Weights of a small transformer language model: capped logits.
MLP neurons of a small language model. Each row is named by its layer, matrix (down: output weights) and neuron, and shows model dimensions 128-223. Each number is 128 + 32 x the weight over its row's rms, rounded and kept within 0 to 255. A neuron's up and down rows have the sign that makes its largest values positive.
A block is one neuron, or neurons of one layer that tend to fire together. Before each block is what it responds to, as a language model described it from the Wikipedia text at the highest values.

Description: Number-preceding separators. Separators and words right before an expected number, mostly table pipes between numeric cells, plus "of" or colons before quantities, e.g. "rate of 50%".
L18.down190 [140 152 180 126 115 127 112 143 121 173 111  84 109 181 120  85  96 168 141 126  92 144  96 105 127 134 138 147  98  91 153  98 114 129 178 124 117  78 128 136 133 111 139 143  82 136 153 153 111 120 100 205  33 137 125 102 163 116 102 138 146  90 152  96 143 149 128  98  81  99 162 113 125 120 171 176 131 103 130 133 138 159 105 127 127 177 152 171 157 152 171 118  70  99 135 126]
L18.down672 [ 93 151 172 135 165 148 115 134 132 103 131 153 147 154 140  71 173 120 134 205 106 162 124 112 112  96 138 126 159 166 155 122 142  94  74  82 214 112 129 106 111 191 145 111 162  13  77 157  98 129 106 123 126 127 143 149  71 145 113 192  83  99 158  89 125  81 108 177 126  68 155  83 116 102  80 137 115 115 129 109 128 171 148 140 102 139 161 177 125  78 135 135 149 163  99 100]
L18.down791 [167 159 147 155 123  88  89 154 191   0 113 156 142 173 166 124 186 137  95 114 103 118 165 141 129 159 131 128  85 142 122 166 150  84 139 152 142 124 198  95 150 128 119  87 193 101 171 165 116 145  94 138 132 112 146 125  76  89 167 147 148  82 121 120 108 128 148 105 117 185 144  96 128 124 166 186 146 151 176 136 121 153 117 208 115 157  95 124  75 135 127  81 153 142 119 105]
L18.down801 [ 79 122 104  95 181 137 121 132 119 163 130  94 160 116  89 173 123 120  56 142 137 127 171 126 162 131 120 155 108 144 161 144 126  81  82 114 136 146 113 112 107 206 168 161 115 107  89  94 102 114 165 166 146 143 163  54 161  94  82 134 111  84 119 146 122 169 103 111 201 154 120  85  79 140  99 150 148  76 131 137 143 133 134 121 131  99 117 114 113 153 105  80 149 172  85 121]

Description: Table-row party names. Party names and figures in election-result table rows, such as Republican, Conservative, or a percentage ending a cell before the | separator.
L15.down338 [146 152 172 133 128 134 140 164  83 111 110 128 166 120  86  94 131 114 132 143 148 134  99 135 131  98 121 158 158 185  74 154 144 127  77 118 129 167 150 125 135 113  97 164 197 145 128 105  46 128 127 167 182 109 155 101 107 196  49 161 145 192 136 155 144 106 175 139 145 151 186 122 179 125 132 120 144 145  71 150 106  87 138 150 130 115 162 133 126 173  10  95 153 143 114 124]
L15.down836 [141 129 150 163  92 178 111 159 111 160 102 111  97  77 183 125 129 132  96  91 130  54  86 157  80 168 117 188 100 141 170 118 107 150 106  81 110 109 184 141  96 124 163  76 125 152 140 155  86 140 158 176  95 115 139 162 119 111 158 158  99 166 142 155 155  83 115  57 122 115 134 115 117  83 103 161 162 155 150 146  87 121  93 179 174 144 153 144 139 150  64 122 102  85  65  87]
L15.down963 [103  51  70  97 158 133 114  87 122 152 172 174 164 158 103 137 164 152 147 143 138 175 112 137 168 138  75  95  99 168 186 108  77 116 122 173 163 134 108 119 105 118  59 131 114  10 170 139 135 110 150 185  95 135 113 144 111 164  97 119 144 148 115  98 160 144 151 111 127 169 141 160 106  98 144 123 174 102 146  80 144  62 148 111  64  89 147  96 101 107 144 152 159 189 133 190]
L15.down1044 [126 100  72 133 167 107  97 101  98 107 117 145 139 171  89 145 132 143 135 143 161 150 114 137  70 128 127 163 138 124  63 115  96 145 143 177  87 134 132 119 181 200 168 136 198  43 158 186  88 156 151 100  96 130  55 156 122 138 170 106 103  82 178 170 111  83 110 164 165 122 141 158 101 125 111 139 127 150 146 147 136 121 109 103  99 117 148 118 165 111 118 138 117 192 135 123]

Description: Start of repeated names. First token of a multiword proper name or label that already appeared just before, such as Golden (State Warriors), Grand (Cross), Northern (Ireland), especially in table cells.
L8.down220 [169 144 132 175 134 120 164 120  91  85 140 183 101 129  79 105 133  76 144 142 131 171 106  96 111 163 128 161  37 167  75 105  63 100 115 155 195 105 123 107 150  98 108  43 166 134 143 127  78 142 147 150 171 240 110  84 122 126 124 141 181 101 145 132 120 126 120 132 117  93 118 148 144 149  88 125 117 106 145 114 115 132 130 164 118 151 127 104  70 126 118 137  83 194 161 123]

Description: Leading digits in numbers. Leading digits (or the space before them) of multi-digit numbers such as years, ranges and list or track numbers, e.g. 1 in 1768, 17., 1997.
L15.down419 [ 88 192 106 146 162 195 123 158 147  90  81  71 120 107 135  87 139 121  46  79 114 106 108 128 143  96 106 113 189 166  89 128 101 160  71 105 163  89 146 154 160 145  92 193  70  76 121  78 157 119 120 208 181 157 114 120 117 167 160 139 104 105 107 134 135 116 143 130 150 110 121 164  52  84 101 132 131 149 151 217 153 133 113 143 114 104  52 111 141 138 136 104  97 122 134 120]
L15.down476 [143  60 153 167 154 121 115 105 152  96 158 129 125 151 132 121  89  91 124  91 111 166 142 147 148  99 100 121 143 145 162 145 177 135  78  93 129 173 152 159 112 129 100 136  99 132 188 144 168 139  75 226  33 149 131 109 120  97 173 146 141 112 121 113 128  91 135 100  85 155  83  87 100 162 155 125 100  95 133 119  68 138 166  52 129 134 104 157 137 151 153  86 114 112 109 137]
L15.down692 [145 131 152 101 115 112 125 122 138 144 124 105 159  70 101 132  67 117 111  62 112 116 108 125 109 125 114 175  73 150  99 122 115 102 138 162 133 107 141 149 145 157 114 144 132 144 127 134 142 101  90  78 168 159 128 146 201 110 160 144 148  97  97 147 166 119 111 161 129 103  75 122 161 150  98 107 139 149 117 123 146 126 131 148 197 166 117 140 144  37  84 148 143 147 131 169]
L15.down1313 [151 132 114 103 126  93 114 158 128 133 103 100  98 111 123 148 125 128 136 141 134  67 136  81 108 128 126 163  86 106 127 158 161 110  84 136 103 150  92 134 153 163 173 119  54 123  83 117  77 153  86 104  99 163  95  89 171 111 131 124 178  83 176 134 163 101 151 121  91 126  89 163 155 115  78 105 145 109 196 139 155 162 151 136 102 177 136 101 156 106 188 127 102  95 110  72]

Description: Mid-word fragments, table delimiters. Two groups: middle subword pieces of rare or foreign words (off-camp-us, L-ü-beck, Mo-ga-dishu), and the pipe or open parenthesis between numbers in tables.
L8.down1046 [ 55 168 168 188 132 152 112 119  75 157 105  83 145  64 143  81 117 102 133 139 184 110 123 147  98 110 110 106 121 175 118 143 152 131 136  83 148  92  99  54 155 106 127 161 110 178 105 132 160 146 119 141 161 153 133  94 123 136  85 168 156 129 116  94 122 158 140  76 163 153 101 137 140 165 113  86 151 116 128  98 124 122  82  74 116 118 126 153 148 127 118  92  78 164 138 134]

Description: Table cell separators. Delimiters such as |, /, ; between numeric or data cells in tables, career stat lines and results lists (e.g. "Rimini / 116 /"), weaker on passive was/been.
L15.down573 [ 75  85 192  71  77 142 126 144 123 165  90 151  82 149  33  88 109 131 167 139  97 161 157 127 130  93 151 116 103 139 122 131 116 173 131 101 129  39 160  84  89 196 135  97 157  32 112 151 119 141  73 114 132 123 140 134 130 116 109 126  53 117  91 184 145 124 121 129 100 119 154  85 149 125 118  89  73 107 181 129 136 141 148 128 154 161 137 159 162 166 166 180 160 194 121 115]
L15.down790 [103 121 124 128 115 152 144 107  19 195 130 136 132 149 109 135 187 139  81 179 106 117 119 113 138 136 204 200 160 158 155 142 112 113  97  86  98  99 109  78 125 122  96 122  64  64 164 134 125 182 138 111 111 163 138 104 155 138  91 126 118 137  95 123  78 125 123 101 129  85 106 127 110 169 199  82 135 115 105  66 186 138 132  34 122 140 163 154 134 160 157  96  79 133 117 125]
L15.down964 [168 144 129 103 134 116 167 163 132 126 132 166  85 190 104  79 152 128 209 132 143 139 133 137 141 132 195 122 117 107 137 134  72 143 132 139 126 141 126 100 101  97 108 101 189 132  41 143 101  94  88 143 108 179 160  61 138 129 121  83 178 171 110 219  92 123 114 164 110 181 107 123  95 126 109 102 127 108 141 128 164 159 169 106 112 138 199 151 101 122  99 106 182 123 145 114]
L15.down1275 [ 93 193 153 151 149  88 114 123  97 173 115 136 141  99 130 126 121 161 148 158 106 132  85  87 158 147 173 108 111 105 137 143  88 221 136 130 149  98 138 122 141  92 176 126 102 152 140  99  89 126 102 107 123 170 134 137 160 147  93  64 107 113 125 154 107 103 163  24  82 102 121 135 114 151 100  76 106 124 107 134 126  93 132 144 177 197 140 145  43 196 195 114 121  75 157 130]

Description: Table cell endings. Final token of a cell in Wikipedia markdown tables, just before the next pipe, especially percent signs in election and sports stats tables (3.46%, N/A, SPL, Female).
L18.down307 [119 103 125  90 114 123 140 105  75 136 106 140 102 168 181  86 104 105 174 136 100 131 167  80 112  87 217  71 194 117 152  97 121 127 126 134 141  52 144 100 156 140 126  98 180 136 131 105 155  74 162 178  92 155 163 132 103 113  72 140 128 164 114 163 150 139 154 138 124 196 155 130 128 111  84 140  98  73 102 108  59  93 123 154 139 166 129 137 145 129 118 133 174 104  90  90]
L18.down435 [ 87  95 132  88 180  74 117 141 164  86  77 131 133 121 135 147  90 148 126 197  98  95 130  85 120 132 116 130 104 127  84 134 120 135 147 132 113  58 110 154 147 140 144 151 191  73 127  79 141 197 106 176  60 145  73 118 143 159 115 145 150 130 190 127  87 148 153 118 189 128 135 162 108 151 105 144 145 160  98 181 155  96  97 124 167 115 137 114 164 129 137 106  84 161  69 127]
L18.down507 [134 104 133  80 134 127 111 155 156 147 103 136  80 185 155 118 146 135  89 239 149 158 137 126 183  76 118 173 159 154 107  91 147 125 181 121 135 117 115 136  95 143  96  72  94 164 173 161 101 140 159 136 122 148 157 172 138 131  89 186  74  94 120 129 117 107 121  98  87 110 120 151 173 130 120 172  72 148 172 150 198  61 115 135 116 157 137 108  98 161  95 166 150 122 126  94]
L18.down1203 [145 131 148 124 122 176 141 133 107 154 123  96 189 139 182 178 186 120  99 148 161 132 111 100 112 122 136 140 122  65 176 136 101 123 109 144 128 132  78 133  96 138 112 136 127 114  95 139 122 134 160 162 125 106 136 108  78 115 115 160  97  66  82 129  80 123  93 131 165 144 120 110 124  85  59 121 141  96 137 158 102 163 180  35 131 134 117 130 159 178 112 140 196 126  91  88]

Description: Possessive markers. Possessive markers such as the s after an apostrophe and the determiners its, their, his and her, as in Moon's surface and their own pockets.
L8.down955 [ 90 136  77 103 175 185 171 128 135  98 103 102 142 171 165 154 190  97  57 178  82 153 118 132 133 117  91 101 133  67 111 158  82  76 170 169 171  85  91 145 161 116 125 144 113 168 100 141 114 122 143 142  93 149 149 124  94 140 192 138 183  63  94 145 158 111 150 121 145 163 178 172 125 134 159 143 125 118 166 114 103 156 130 141 117  80  98 189  89  79 159 133  85 101  85 113]

Description: Media article structure. Newlines opening tables under headings like Track listing or Charts, plus possessive 's, his, their before album, film or song names, and score digits.
L18.down303 [ 77 114 140 132 126 157  99 119 131  98 129 170 176 118  42 145 148 182 188 153 168 125 174 171 134 138 148  88 157 163 102  78 114 151 106 110 147 159 126 144 152 118 166 142  89  85  93 143  83 134 167 104  96  85  93  61 100 108  59 149 104 115  62 112 147 160  82 129 100 184  44 132 130 153 182 217  87  99 141 139 107 126 160 123  80 142 121 144 117 128 126 139 147 120 122 130]
L18.down379 [204 104 162 110 145  69 120 149  95 168 138  84 126  77 124 126 112 117 130 169 152 125 105 153  77 142 141 119 128 134 109 111 176 161 166 157  72 160 159 164 136 107 176 137  91 192 148 115 144 120 119 124 139 110  66  77 126 150 166 108 129  75 104 112 127 181  89 141 146 135 103 169  92 157 110 178 140 149 108 128 125  89 161 103 150 134 125 110 195 144 101 139 105 148 115 147]
L18.down495 [127 136 112 142 173 176 109 106 142 111 105 147 181  97 108 141  85 123  96  81 118 106 173 102 120 109  74 120 113 159 196 226 102 160 101  74 124 109  96 142  99 112 149 165 102  52 140 115 117 135 134 142 104 154 112 154 141 143  99 140 125 115 142 165 148 181 141 132  75 114 122 101 124 100 126 139 131 143 149 150 143 114 100 123 111 155 135 126 168  75 100 106  98 152  76 148]
L18.down714 [129  73 182 172  78  72 120 127 139 212  74 178 109 140 164 119 115 118 172 112 204 140 132 109 140 125  96  85 134  72 122 157 160 145 125 151 118 136 131 126 136 160  85 124 127 102 155 175 149  87 103 143 131 163 163 123 147 122 142 119 151 172  94 164 139 179 126 144 165 118 179 121 165 144 109 162 141 158  99 166 136  66 123 130 123  92 180 100 132 132 178  89  98  98 130 121]